Weights of a small GPT-style language model, trained from scratch on English Wikipedia.
Size: 9 layers, width 320, MLP 1280 GELU, vocabulary 4096, 10.7M parameters.
Architecture: LayerNorm before each block, rotary positions, capped logits.
MLP neurons of a small language model. Each row is named by its layer, matrix (up: input weights; down: output weights) and neuron, and shows model dimensions 160-255. Each number is 128 + 32 x the weight over its row's rms, rounded and kept within 0 to 255. Numbers have three digits each.
Before each neuron's rows, "fires on" lists the tokens most often at its 100 highest values on Wikipedia text that the model never trained on. A number after a token or word is its count.

fires on: "ment" 21, "ud" 14, "le" 13, "let" 10, "au" 5, "ti" 5
L2.up544:144114089130069170108093057161118124148125089112142189116099087103156116091090137119145111153094132180133079164107111180128153058096099110118145108136113153141175137082111143088098155139141175096112156158098059116133066132130133074150151084064137132126141105113143106116105114170120149133
L2.down544:114124134136046162102187166135151092189142090156079099088115113172130068134131122155162107158116089079141110133161102141135136147143110167138141144157088121064122156210096067133127100133188093115123193125166122102189135130101153091170165145178118155135104159104153142164136123050097090079

fires on: "." 17, "-" 10, "ure" 8, "un" 7, "ra" 6, "al" 6
L2.up1180:041138112139077131116142154111192134095179096086119134074059108119153127135144140134170106126091207156123175210097138126086142153140132104184141155127104163099087109136147096129119092063153096108174077129139118121086070153129109131174159160137126130120123097122195111113116183116069130138
L2.down1180:132160135083140115122097104146152130103112162136110143158147094143121132059085132167082110146123077125164114100073133117169048122116145225092122085154126042120134134147169160152141155139067175088146109146154158115104137132160104125129091113180174140140154115138188143104098095122165150102

fires on: "an" 14, "er" 11, "in" 10, " that" 10, "i" 10
L2.up1108:125100104154110117160147094125165143127098075114109120163174112200118128186133144112054129144127105138144089106137141159196142139153165171114101159101100132171120069173145131143123114161127117133084132126078108120114120142184133052145146118107117130073099091069134121167083142122149102147
L2.down1108:157133139167113153197095092147120080113110097085141086168114145160098120149153123106080161202181171174078174118068131119090158064128107150127109128114094137117123120117097105162096091113109078183208137163136135166117161157167148125112107183156172115216098104160146121151166138086137100174

fires on: "ing" 13, "port" 13, " time" 7, " Championship" 7, "es" 7, "out" 6
L2.up331:154115089149158150158143093158129151110126162082083067135114063119105113092123111112059123091144140124080126151163136107139113118137150167136139132131126156141117082143120067175112154105158163130182070092110128083089137090142109121115127122137131105163140121154175148134133098138161160069
L2.down331:126115140118154060107155179140083119112129124149107142115113107132108107112124181162159175176106141092138118108106134127135079130152119123135138178080106086152137151072199170142107180123094121102126135148145131098113127134096086080131151124113106128118083152166140178148124142100146102126

fires on: "ed" 17, "ing" 11, "et" 9, "ings" 8, "f" 7, "r" 6
L2.up106:145143140124159107112166149133134086114068110159106131155133149102109142119156112127068148129134138114142146146151107114127137150058121134164135142108106119137157094097181049113122162090121110088181115164130200074149121178132101105109173176182115132131138076128181168086120132174117153121
L2.down106:114075171090151128101111117110178165182172047110135174099148124137154164170118075099107118130092120148100143125117227094108102137173110123139122202087123176106118090175115083130122132178110119100133146081139152091104151146164111136152121144092095098106165147083133135129123171128094087074

fires on: "ed" 34, "an" 15, "ing" 8, " |" 7, "h" 6, ":" 4
L2.up265:101165138103089150147125163130187106154148132152139137133176150158084123145134122180136123135083114067087176120131147116113126094095125165089121077193089109126129131093145093112101146116058107133145149079113128188154111134057145118143127145137136149184079097093153199149182131123150143127
L2.down265:131097158127169143115117127113149118181090126143115197122150136128140100093149133199107128150155121149117148079114156073100179117078146076141101216084098114115159130059128169125154157136119115131158169152107130177097123149138108103141151134095117113200206163094128113164100087110112175127

fires on: "k" 20, "d" 13, " and" 8, "r" 6, "ck" 4
L2.up986:205113145128120083106196102096181136135147134152101112121122177127152152134111149056097182124124073121110149176142161056142168092116097133162113204215169167178112191150062140136192176156171156087137112152119117138101156100129127086125133140160153044168139098047114107109145135189144118088
L2.down986:144099105107091117096143046215113189093127142186145111138168069171096132088183108130132125167145109145120173106133110145134133170140090160081146139101069144122110167121108124097142140149117095122154087186173151109158049120161161190129222119171124182141118129107135065115115145118081192139

fires on: "ri" 21, "m" 8, "re" 8, "it" 7, "mit" 6, "id" 4
L2.up953:089150075117129155112151092107142109091157165121120121168143149100124136102115081138152123111116137120147128061142122131090112125143132126106147174107136155074078149156143159120131162100164183147102122057129149062125070067098126098164145101176156119070204122072143133141130109161159115141
L2.down953:123104127100172137139191130116096129095090186096175103140141117077113089094140140126157121144117135059116122109110117174061115128091120074135121166087110123069124162127093131111129088169164116111069094158121137216165086105150117164146191146112134168115155122088140091168174160148117164175

fires on: " |" 21, "ol" 14, "\n" 12, " /" 9, "use" 9, "re" 6
L3.up1053:162168180106050073081099141148120107132047111182175104102087101123107126149105139130121083101161138127077105156119119140134129106187085150180138107134165166137072132058071128122129113163088134114141151116182206149110090139095163108133093091132051136189135108133139106092140076150097110119
L3.down1053:128106148116110158132132131148167140159095131155119180112103127135061101129124116111141138199124143144119089171143130107115096110154083178119152106160123121120125088125143123123049093108136142139173101114107136161143091119086140104136133135101117139133127131157128135106113158088155139087

fires on: "ar" 31, "." 14, "g" 5, "iers" 5
L2.up693:141086109077124117109076129187115149161117127104103144111151148118092156166144165079135143139103068129122053119154136157151074125186132166120092165175165142155081137142122121139138088112073172167102106140122115124147136141087116122126189148096111164139166141131090160138180093153188132116
L2.down693:109184149163125149131140158124125117008145112079137112100189115135141174130151083147132113101109133119110126123159089136051097100078130114149121143106158093127139166112129113157141113088184123158164143131086140149117115142169181101102155117079089127115131126133106149141109127189168117192

fires on: "er" 12, "ight" 12, "et" 9, "cer" 8, "ist" 6, "oor" 6
L3.up221:128133139083078089120111097211144170151111103108107167140101133126122119091130064148184169136151095132067131165134161124095129152072079114130139154118078126136150164109095129163118127112068153118116149148162147123126134106138126137153067156144145117105147103119184127130151071104105145171
L3.down221:148120202142074091228095117148119078120133162200088116150075118131148123161160121107129131166112163137116166152119117139146144164180126154170115127151159155142213153095163142103151116074126092102107189137099115131086116115099132070094167131155122080084104105076110141093135099116126098181

fires on: " and" 19, " or" 11, "'" 11, "ch" 8, "g" 7, "," 6
L2.up375:192133097141135163062132093126154107147124158156174137172098065093151172129158130097110136116139133139167104141116172151095125177114117131091140139191197088134144080084113117152136122136157200128102175191119139195075104109135110146091130146134157139131156091143072105102158142195100133107
L2.down375:116142081078125097117113155110159136125117138130106142163131130127122104131168164160059106146151155170104149136126135152140152082107186104181095165121142163105173124179062138145153119106176126142094152073119115140145108178173109112088139082167100094144138164029083112125117131054175168178

fires on: " to" 31, "ast" 9, "est" 6, "end" 5, "er" 5
L3.up964:118124129123105120120176099083100112115143132153163124109090124041109109110141137128076108124135140158078109044147108137123135110120120144148108187118112128113117131134103107146125090121144107133161129133150120090129180118119198123100146162113108071126101186141137107130159140178165159105
L3.down964:152165097151166091118198183073098142140103069112126131153148168134128128173098075117141117125106152154187134100081131126150068154142033161165204108192135108115143099106142141144104210131151144129191125037122138145146110087109078170159158105106156126129094171099174129113142128105129159138

fires on: "-" 31, "it" 9, "–" 7, "r" 6, "k" 5, "oul" 4
L2.up435:129126124135076131132129070096123106102101129137122101155150162138101147115163083105164169113133115128184130117091154123119079112099146095144119177096081137143127091116096110107196137072201157128178096150085137144180079143067110105094125160186121091132148143127143135134143151103101088115
L2.down435:141128110104157157136114182093140153133160139126099130168165101166122145059140133141120083127100161092193134133101155120058116143133143098132124124172083160201166111159070116136190099149188166092124169114098132159136125102106130147096147123154136147121085084128105164116090129113113156081

fires on: "ic" 21, "ar" 10, "ure" 8, "al" 6, "ent" 5, "one" 5
L2.up411:105107163118123126169088172192114129153141072179124119119133105146140135167140114137178114152088147180097133164094114147138149150090154135027149108082172150053108129106164078107110151203216114177123115100089074167122139134175152103131107130143113140132153164198027129155189147089131121095
L2.down411:099147122064153144148125139110061101091172171159136109088156070113123129092141150115153051170137184128187113129154102138118100169101130106123052177112131115124066151111098121156077165059119129141154172099108091078041137113135141157125108132135145075140160118107134108136101108155152140161

fires on: " on" 42, "On" 23, "\n" 12, "day" 4, " of" 4
L3.up67:158130160131137071143089104057123084102118128142111120115069219111127102099086138105135077114122078200148149091182173154081099098153132082115125204173150108094142098166170130171130165128039151196138161134095105117150128143180145156161083085110145108141103139145115167157110178105117129133
L3.down67:146124153100170133071167131117131208167097110116110168119165095155173128173130153102152133089119125131170135137164082113177127221092148122101145062135088114133146142128114125128188144125185107201106094129117168106073119163175145127163161069127078133101138153081186077153139097174062053170

fires on: "-" 19, "er" 12, "or" 11, "es" 9, "ers" 9, "her" 5
L2.up1197:112136126109113165084145094117164153127150111092078111183154159106150176187145153125106100085129192181116140082115143115065113089134129145137118223108079151185188119144152180172160091081148155123139167117120104069115143127132117136151180128094141076161159172129111100156015124159116170118
L2.down1197:082138122087103158119105139153127085100158077101104158103143107179108118101149037106202177151154183124079172186144146073109175193113094101126105086131141173133154162146175081107082150088152162139109184132158104154158161089090152134118101078152116092146145116166113073110127098120133138120

fires on: "s" 59, "es" 11, "ities" 6, "hes" 6, "ing" 5
L2.up7:110107150121156157080112171141134106079088154140075101133146066141154154097141196093155158114103170162131125112147178160169177138146132156128099109144136119140146105131133097172121142116101111105141119145106120090075054076181155112122105119173061157151102162130090057183176093134127132057
L2.down7:146068111142136113121143073138085132175135134190199136143161138081141129116149105166162090115133143130115119170003126123123107128204137096084105117074114151114111194151142154151103152136089116174101100114168119117150149215129166133123146161081158111184132134180092138095115138121108105133

fires on: "o" 23, "al" 18, "ent" 6, "ens" 5
L2.up478:132105165143163109176090166142148082105076180167097071113128159139114096116120112163088184151194182103189140167087141127105111105160154147141186149144127181096138063110174152094137073139074094102032102112113120105171131108148064105157204117097091164164134181160104131130093126167139108081
L2.down478:110155116124164166072129091103104153132169153119186180138145156081137178080134141077179108157110092124035117105120147124105120148188129149095076145119143147205180133133090127120120139139113128138164143172103136084109137181140161121083110130165142127095162063105164127110161122076115124170

fires on: "s" 27, "ed" 14, "ing" 13, "ent" 5, "igh" 4, " is" 4
L3.up1143:093116090132127066104137125154155169117124136151138109201110135133146090105131127158135123105114140139114179121111141109113084097110121129114124104140073146155154087093195080159139159179157133158143090119098098106101118127191156115091145154100136164099164173188181093120071094139144150138
L3.down1143:072088140133159087094167106113126110164131062123131162130200119146104057129129139105189121066151166104160125097121132035131084115169165105118130108076116149089178104177095113149114082133085110143112108123104118135150111103143147114154175154110116154119148170131166098119108164052084150115

fires on: "e" 14, "k" 10, "ub" 10, "x" 9, "ig" 8, "ad" 8
L2.up1109:121145126132104132159146066126082128131092113139111166139116119151113167146091171153099150198094139073089143066078137109156138098214134126129131121119172060176117130118170120120152131127108120092054075155117107107142131097125191166190128067157137135158188137110111094140128150147162175069
L2.down1109:109149138158135144089126070136110114133126122147076111151135088074114150149146172104173094113124108102075107076125078080185083079088138069170100144129174102143096167167147193110089151124167150131087098081124185168121149126145151173105157125142117113094102167138142146104141124053156136122

fires on: "," 27, "ar" 15, "ph" 9, "us" 7, "al" 7
L3.up269:110170137098139125170081120212134102175086144146106180085133123186120110147148129123165114130132151149092151148077144079113136110095119166115114125123137087132183116105151133135105135164108134092090112134171113178164108076136106073105106080119142161142140137158093133166106090129103082125
L3.down269:087141125103118141143159102127123084104118111123142185077176141171188115120140108161100105117069123128111071116160073128141094133179138107128103110117143125124156185098139136124163146079170142123135075168127124192114156086089162168172109112112076137148114177118155094096103167107121147125

fires on: "an" 20, "i" 17, "it" 12, " |" 11, "ant" 7
L2.up831:150092089084140151137134147134181128146140118108132095156221123189055151164094101150117201121130142102099115126140136129125131133141159130138170163148119112157128129079113116171152149165109096188093098120075171092111152144156135025114204074119108123156123169147119130177141115109121151142
L2.down831:122124172117119113123142085136128110156125112121109141144114175075116210155144074083122151175155076156141204141154190092131151188157114121072170123122123118101166166114135203154105099113204163079177128161099105140162184158179124146131113145146112117190124117154153099090147122144134142102

fires on: "," 48, "n" 10, "p" 6, "er" 5
L3.up22:169163161161150122065144151072191086119118095102163185163170189122106176142169133127139182137103126122140129197148174138136099113166107102077146106135139168143161136154155134148136094141134140122085117104117161061135108178101150091158119094140139066130108129112099140180141116138116140157
L3.down22:136117067121147219185166164151133132064145182083176184133164099167149108124107102148119145136091150136135146120128053152143080148175103108122169175174133127138134175103122116198149127146096119113106141102137101117159141135095142129093159121118188117183157163168102114117195125079111109040

fires on: "et" 19, "ar" 13, "es" 11, "ed" 10, "ut" 6
L2.up888:187155103109127078088131118148148112124159165153173163166115154171108156145096111107164109125137125099166152110124153138074124124103133138111085162066109092091201145132142119121168167153173091118107090122071122132208118132130141119106165077090170187141127149129140160174163079175126095096
L2.down888:114121140124105141101149154105150110135076167115124036086159109130191189171120146137134143080168149141153159151112156136159109122164156070142192135124128087175138127149125133127138165166139148123159155101070136128092100112092105141128096141052161106100105132092130147079164102075111119107

fires on: "us" 22, "o" 10, "ate" 10, " to" 7, "one" 7, " invol" 6
L2.up1177:134154117126143149111119137119117122116143130138146100133142118141127216149091106120166124151166149094090130134123159112071067066085082167169126086160145127136099146177148132077126153130124118115135107114110116098134148184133162126171143089127167126121123103134151099163130101148179142198
L2.down1177:137100112162083076157112159124143048154087092125126094132104127148171109110205102121111204142058152161106061084146081106123165163069096148059114164111120113104095126125121180222115102138100120105158093108114179187159128074139146128170147131095138095125127125134155103145048159179117161150

fires on: " of" 19, "d" 13, "st" 12, "ey" 5, "uring" 5, "red" 5
L2.up436:181160142130173171067143098120116068061089119133103127129097104150113117128140160136149139127147127149167114167141199160126146119127154040122150155109181132095085129114142131142141118133214112152099187184117042076099121081160051135133111095104159086110150140115132131071108126145123151159
L2.down436:117088167146094109138147129145087176136180163173175156143148148116173134081127097094034156162129151080127165028149084141169117144106152214147128107083089158150070090116151135113105146069119120119121121135135210140152175186157180072110056097143139098129104127143114035118130097132118105115

fires on: " of" 20, "ud" 13, "u" 12, "it" 12, "all" 9, "ed" 6
L2.up770:087135151049131093158097080180112086133125154072130113100108115151107107092159101073149096117111135095095159141150183177159142174138109088163088116153116120110143122095152127122133112172158125156096155118101044087163136152157116023128181147127102165120127160084136121074114103179103161053
L2.down770:144061159186128121157122105134103161130096190136155067104117112157160145152098129137087093120202121081122078108098101159127164170165136097148166143119099079152104117126171126112134116129145092110138116079085102147124140114118095118111100093147155070111074108126111131160121088064155134102

fires on: ";" 14, "al" 12, "ure" 8, "arn" 8, "ave" 7, "at" 5
L2.up132:112130189132154044115113148125091144095102134142162175174173142069116141167157161149155113142157145166091128123112115092140111062108149124082112104086153177115061147163201110120149104191122137171082106159145130151128110084113130167131154144106164093159147109086121133160169117119179087099
L2.down132:180097095099154167228155125139121090120161143145120127104117120123090070112145083156142159079110112099119121149108102164139162143116103167173150140099146110136150079114138133125126125085116091102137122128121096123108153074140130147156098194161099121121130135218126188126105117146102143162

fires on: "al" 19, "y" 14, "row" 11, "or" 7, "urp" 6, "ical" 5
L2.up594:088042131108099104137110103081111179151134128157128126141095142107168109116123073160149131183126146163109099138136174117111081145119177144157146118142067046190104078132141200130162164140070129120156121123145131128166112109134132131159100120177140181221130099117157145174089072127131073087
L2.down594:148123150186111157092149095175126176158130131133116086164130120160119145101160158122120113124129150083152127137125107092103127097145113159143127181177181066174142142165097143151139158073188127130103131127153131152123112127093132059139100131036096107102138091126096147088116107114110137054

fires on: "," 41, "ak" 32
L3.up493:116122105142108137112140065068164073181127143179089160146163124133154195120118141070136107168097030065100145147119124142083119109083109071129150207150154192135123130157151121143141107127120168086092146169149103140078172099139159131124085112149061122129159100116173119173077185143097163074
L3.down493:099154068115223172118131122116145063144153191120154191092075123145111101115124140115071103114118126080133148178102129138169118125155150093139101168074149134108171149115131092081181132065079149112163168090148167129104103142109122119101128123194162203186123141135127151109162117090132108161

fires on: "g" 15, "t" 13, "ag" 9, "ly" 6, "O" 6, "n" 6
L3.up45:106152156104099151066103110129121169129142092131109046151090104086140087115122129090122065099129117103142134145134195125212102124108116113140128122080085140170104205113150170127144105129194127042097110037084126158111160128130149093140149150102126149111137145126145113141128139194154154196
L3.down45:103166070143127152139136187115144157080203067093094105136092103119145129114154145099127121153184131122152140161166102155107163128124150152133146081078184091132136144126063165090134089100120127161132135183170113139102102097108155109175116155102061106120190123129098082141111129099125090156

fires on: "on" 21, "ly" 12, "ont" 8, "r" 6, " and" 5
L2.up524:203146211118177109125162105142133089195128158139146080070096132110165108171100145100122101101165163145152087123131144085108135116106102089078149192102101166164115159156152160163160070141159163151082122192097091111088160117122099131119121140094126095136161103115119120076081199177141144107
L2.down524:086128063125115120103095147162133124070183123145180132176215122136156149090091123142186160117134089071101126135155133152111139179176132165151098166016161092124144075169107090118161065118117113136087101140182118128176127170142132124149124153171095124095138096137085134092144157096130076109

fires on: "let" 21, "y" 13, "or" 8, "al" 7, "er" 5
L2.up124:186143180104162120136106134072099146170127204113103104141127164143179131120149130139128131148116129166121159151133102113075092112181138136138135140095082102114046165089128075118176175169086128118098062134107114109107145135122123185149130152167168168094127109126105121132172110187145070159
L2.down124:164103102123052146114141112156155178158148107165147149157120153073114109132116176131145160101113141076080136116140113100106147082150112151079134106063156164199115073119099145151179117107182129066115090143094150118131129169101061096165144105093103155142134146164148150096109119126149107126

fires on: " as" 15, ":" 13, "side" 9, " includes" 8, " include" 6
L3.up1148:084129076099143128139143107085096115127121168089122152101180132134170144134155137064125152148156112154186099137085136131057150149126120185098147103054124182167121164112115143113103090129114119146153117146119141081178074136197176113133060115112110157187136112150111149092052132124101128175
L3.down1148:058149132127071200150067113170123066120170119164104178148105081124086080136147116144085120124095129146119096174145094144165109131122175152108072119138159154140113090142154177102157154104175101119159168129093143136150155210118115150122126148155143186044103146115128079096139118144096158114

fires on: "y" 12, "r" 12, "t" 12, "l" 9, "or" 8, "ont" 8
L3.up113:127138150104137123140101131052193125120110168090168110133084114152139142150104134149081131080130120118106124118116173104084107109091106143139152130126109150140129130070079202088172214124143101146125109119169139128059104145097100118213143149074084121135089105132158181073067114131139086109
L3.down113:155179097100144155134157132166156126143155153140134074104123113145135156148145139090142124147146085072117152135098171108064041170095079136155165112121156149136130113118077176148177176126103186076177145119165112136116149106152139132124132106058174060105189093173109118074178138106093108125

fires on: "on" 21, "ur" 15, " to" 9, " zone" 7, " of" 5
L2.up1005:155109121104134067100117087129133112161102163124094141148170098128163139160104167113109091115145178132163083112061175120105141137112181105195112090111118111157072088158146135114149084107111112188202088132127146132067126104135131136078136127151128145070094161091134163141187153147150175110
L2.down1005:113106128112128094169108146109097149145162087154088179112126155171089123137132111152075158114168109124067138100126125098092105098108161072149111185193168137141147202089138138203077157172123109079174147117161111109074139061157150128089204152139169100161166111078141143155150124108121129164

fires on: "ic" 16, "or" 13, "al" 10, "ance" 9, "ice" 6, "ation" 5
L3.up1279:137110109102162077114098127162077177108163128134104141151149141105127155092113101148186165103086120150105183188135101124108108107097142175085121158056145092187095141087134137148075128107119121105106164147144167124114133089132116128135094161136113094142135169166128095147084156120115103147
L3.down1279:114108145136068156096158098111159135124138180175126089088065119080104145082088073176125069141117151134188157148143153090145164110140134200120147158168122080151161094163145157103110138130168058129138110106166115079109125156143122118176117072119068130092132153137132116165173099090142163135

fires on: "-" 43, "," 15, ";" 12, " as" 10, ":" 7
L3.up652:131089120125085102077103125148133102173142098064105130143186064102152113138094121092119099093171138085140139095081134082142107118136143124094102144122155152162159158100130118118127086083165096150160114116128132091147114132073100130155105195085106146121101106179119146105148150140171125160
L3.down652:100147161125094165084130090146176098199147138107120111092108102089075126112153103100096114158070127128110122133103098132061139156131162146120099144129133121124174074111207120137143173155103122087109139110113186080138102084136162113123115125124111135123127116094094150084158145195115132129

fires on: " of" 29, " to" 11, ":" 11, " Country" 5
L3.up892:116155107179109118102118057138132154098086102099189124116102153165110162085114125146188097177125175188129104079145099142078164176074117162135179107184140133096106153134148087100142102113153171128103146108097144100143136126058143131194154159157070113109129120154126172180128128143122149082
L3.down892:109064152140079133164132105066117124164129088117136178102160035133180129117082095167104177084102114130082083150112135117058185140114118109168162097127114172198173103136163188113168125094126163119145190123147146154093094107135199191170145136109142132182089144113060097078168091139137103090

fires on: "-" 44, "er" 14, "–" 13, "ly" 7, "1" 4
L3.up1034:144095140100158152094037158140166121113118187179077105154120120146112164108121125107166137142109157142157106090114154157085130108154122143124121145143107114212121080126142086134139108144210084110167112122083077129142113157105100053137077114165126183127164138076072107105088083118074113068
L3.down1034:072101106097114098046188114113118140137121082113116160185203113089093112173111149125097132096140160146156177190091128160112120120130093128121129111152152132177102141143107099112161139162105193096071142179126123163118101085125110135135165106106137160127143175141138101089135183156108107143

fires on: " |" 29, "o" 22, "ir" 9, " " 9, "pl" 6, "al" 5
L3.up112:113194135114135148112094147147143130167146150075126152085097191097136124111157124193169079117133085159145156163111129144128118105098142144177137136133110100128163117151117130092144070111085136174096138156145118178136098073133112165171132124088152135186157102189148110120136152121133183091
L3.down112:093082127092138127076121129108131193148121079105055154111154145051135116083112090088139124135091130107124125155134166126117153138125112140099127150163120154123110171078113151156139125162135092138084139151121148149132107089144105142112115140136177098070140141119145178185200144063129170179

fires on: "al" 28, "it" 8, "all" 7, " and" 6, " that" 6, "ing" 6
L2.up1114:137144160137112103149126075143164103124128100116133126187100097195197088140147109171090201109144127099108140138111135120104116149108157101055116120109086091158149122126104127137089132129119142101187080156069071068185189177123124130150148091097128109135078158104156143080111160155110139072
L2.down1114:141127115135136142130090159113134172129051144126099065043101133084113113117083140109147102115103134134143076059171076141114096118157156145105136140146151097111163142098151161128114093193174099112112131097120160182095140131147081147146129086135227155107086129145117151183159170105196120093

fires on: "er" 28, "ist" 15, "et" 8, "ol" 6, "st" 6
L3.up434:163132127103081118131105101151065129120148109141044125131155138160100113081197154120138124083148152148131149137135154091125095164077085149130151127135134138124176124153072107107086183049063125104178196108067060124061138185136096128143114123144138089128124121095114124087165155080138098187
L3.down434:096170109131156097134083103126101142149106125135180149099125118109102115088130149146100122107149126114151139185071173083167159139146063161149077064149139115121124164175102103155127106171115198106161229087143165133172086102116069159150083120145114133143139160028102130063151138130093137104

fires on: "ad" 14, "r" 10, "y" 10, "or" 10, "l" 8
L2.up84:140126179143128114122078118126123098129121102098119137134113106218129151090105074118092119103115167210174111116102094119141115115158189102099148080180103103142097100137125100155121164078105103086166144133141138048135077186112074151154117112125095132170130048106129141102133123090152111183
L2.down84:117146064155132110082155143091154214113148138163174049127145176137104134131091130117205114132111214064124155136206075091064053056182095124087159148110096176145114120114138122093117053155133107175104143133106088192179076119162081098119075116094094172098103110124096129141144119113147080149

fires on: "ight" 13, "ad" 12, "ig" 9, "est" 8, "ow" 8
L2.up21:087169131119147156154167133158047159111171073126148135172080132185132088170088159088093160112148139091126137113154181152085133117120176089126156129110135110120114189161156139159052048090120173172124053167139090125141145105083132158173105103162110161125152129114128090115150093199105134144
L2.down21:140116131104161096086155122159168097109172135088148054132118092119158115123141097128169166094176061122056098120158099146109140154145144157179121122177083110081121137103142222105133112085189139138038111116119133110156151095080150128126109145187176096106112102157103164131143165122120149095

fires on: " of" 27, "in" 19, " zone" 7, " Website" 6, "aid" 6, "uring" 5
L2.up913:140144146074169117095175086092096080058087129138067136109092105158098129095133229137121113083174103151117149084091114124118200153095130144141106164107104179123082134114156138183103146097117111166170136166117095098173139154141068104163145129111089104055124107107135152132147173123144140075
L2.down913:108132117126084087140120147103074148113147129139152141124119072172129177100125105128029169079134099125127206063129109069150197144159128126120079103138132098077146144085150198209130134101119080151151115126194132147125111130133080064176168115120138115098161151091110089101136135137124163154

fires on: "y" 21, " |" 19, "et" 16, "ur" 5
L3.up238:157090126037101107113115117115092136125154101082150060145092101159123152142114160119111182105071130117092163100069108127122119082145141108098156115105140050106131114073141059112130182143169131150170131114159133171130139108087177137189139124147093149098138183093144134174109131086126096130
L3.down238:184105117147142076150140133169098115172118099129102085109140115119098110149138087149089122154159179085144103173118098141134076177146135081100107181105135113194135180138142151163177161138109166126176135093074144112098135221133122186182135133053145074155176119130154111159135118094079159089

fires on: "ing" 26, "ed" 10, " round" 6, "t" 5, "ust" 4, "." 4
L3.up1124:119106160048091171086149158173138089119148151182101082113097117125120132119126149087138131118109112119174068092142108190095130099076166180129134107145140091156165115131151045136144111186106106086122154088104093127180099173091190047161113131160144071203109073097166122106151135117082105156
L3.down1124:098099127128143132141129101071091157096098118151151099130088136177127124112113137177090137127186164126130148102179121140143184130137096131129118156099078144133122176125092174169100146094126104161080143125148123174157166115146129159157155140145128150142166146163157071156121119090163093101

fires on: "ed" 20, "ear" 12, " at" 8, "ire" 7, "ing" 6
L2.up1015:142110144150141140131120149163118080137174162151102106139121145153139098114134127083138176175105131086070196071066131119119138068159148157111147049154130073158153135115206171235150144134102094211131152121157152120148156147065127155101141109183116113195082100115144115132091100158183211129
L2.down1015:139173148120136149110123152120120107155129093073103121142171088190112178166120159188110052176096163170137139181109161107091171092166063122145140160062169103153040188084154107098180154113137111104159052131130102130130106175111113098087131106150133106108156129109130123128109086053090141163

fires on: ";" 40, "er" 11, " |" 7, "ers" 6, ":" 6, " by" 6
L3.up325:123131146176099165162091152097164197064149090144141136090097140177144129223124143088158096140159160200107126127134110111135142107102132131104123172120133139152145135123089106124126099114083215172138160083103129090089145116148104136149120135132133100135087140133100158117101071159127083124
L3.down325:102129201111153119148075134149140094141138092077150169145089137138104144116128125165131072129139148129097116117090133128193123147170133116123114133132108159143134108166111127191117114115093173170088111094190071115094088102140134116124073074149106149085161132165091065136159061140103130133

fires on: " |" 49, "ad" 10, "ig" 9, "." 9, "\n" 7
L2.up985:157154107092136088120141107144032117119113164119134110107107060140111131138206217133136135084084086116110098096052208095104115194155148106130138143093155162125087157098113134130134123129108139152139073118142193129152169211114117154170139112121061153116140113141122130086103062113130148102
L2.down985:091076156144115145152114104098164165138127206069149147049187160097139101157125088077128115129105100142120134175106128147104148145156185149155104096163156073092127130133105097070097120135139133161136184118069079127119165084134091104120123145191117104161143129164105141130116161131139079095

fires on: " |" 18, "b" 11, "ace" 10, "ow" 6, "8" 6, "e" 5
L3.up628:148117136157158090146163130115129144102154142150109129060134155243160135151083184099100150131172116124153210107165135188158084129180144074146126124126157152136071150190134108144160124127143087085157153179174151093099161146208178134143127123097148159137138075073154138095166170110104149137
L3.down628:106111178101120115119099190152101115148130115136113126148162140146152117132162170158079177174140074095121187109086129100144130142122106145158140135190110184112083142151112158113085106145132103086079130204076137091088141137193152129140181146141121093105152105051097147131129199165137114100

fires on: " to" 20, "ual" 15, "-" 14, "ast" 8, "vent" 7
L2.up152:176172092072097143138171131149129087179111186171115157196153143067149127165137126085127171115148166183092048075143103146151093080099108129184100091152094140128122099162166097146093095152152120140108141108113104165113117064145182128128175138113145097159141143119105155143124133158146121094
L2.down152:093129200178103101148147106127098106160140098173156140184132085120110120124159060109097152120102105109095123147130070118124117134098119165166140121136104109101122119128078154118124193100108169111126200111090179086128119107142172126131093143092186130087118170097150113108204078094098123161

fires on: "s" 25, "r" 19, "\n" 14, " of" 12, ":" 8, "b" 7
L3.up263:114143074163093114115164165163183110096145119193150159163068175165160129096123106153138097110085151118132113123162100173109097070191125140150154119171150123174089160103135115170139109094124158076055104082158145110137125196147120170105143170093112118112136133113104132189134128128096118097
L3.down263:137165139142100144129149134148130157141179093091135155144181088134116155117173088179102163096139149113118134111067132084159101134117102124152124098130114165111074093107110107093183088158095173136078109144090179122081114128177207116118135086138110132143087098120103145124157146166066170168

fires on: "N" 18, "E" 11, "BC" 9, "ation" 6, " by" 6
L2.up805:116107100154164096103210089142090146154136109127142132157104086099094128106138140115132172151171137173147164134143130139150170101159060061171096127125130127208165167093082139144089124073136163149172146145094151163162123149082171098110121081124060178132152120166134118115101111125169094189
L2.down805:130066149112085115132086115072104112139116085093136148140122141108145133137146129124108182148143177166138161119139135085182120103107165120167081117141051061201136097111114120146110140121135147119144182114123201073100090100162150134174102117137146108103064093098208120126153081096148121164

fires on: "es" 14, "er" 10, "ay" 9, "ed" 6, "red" 6, "ight" 6
L2.up845:145167118137114117149092059084036182160177118188158162138128121139134134166115123094148110140117105046099188073120091085137090185069096107121110109095090138087099123203128165146138100125106094136119086110131132116146105179132124123098122119079116101130131095137141080093147108148147061075
L2.down845:129177175129094125170109122093128096164067154094131068125110199093144124164121177111117162094101146116154112180152089100130162172101177123130092152157112149111145172120151078168098156196125101151117120134108119131085111051168096182108215119112125119054160132128178174080069070165148132148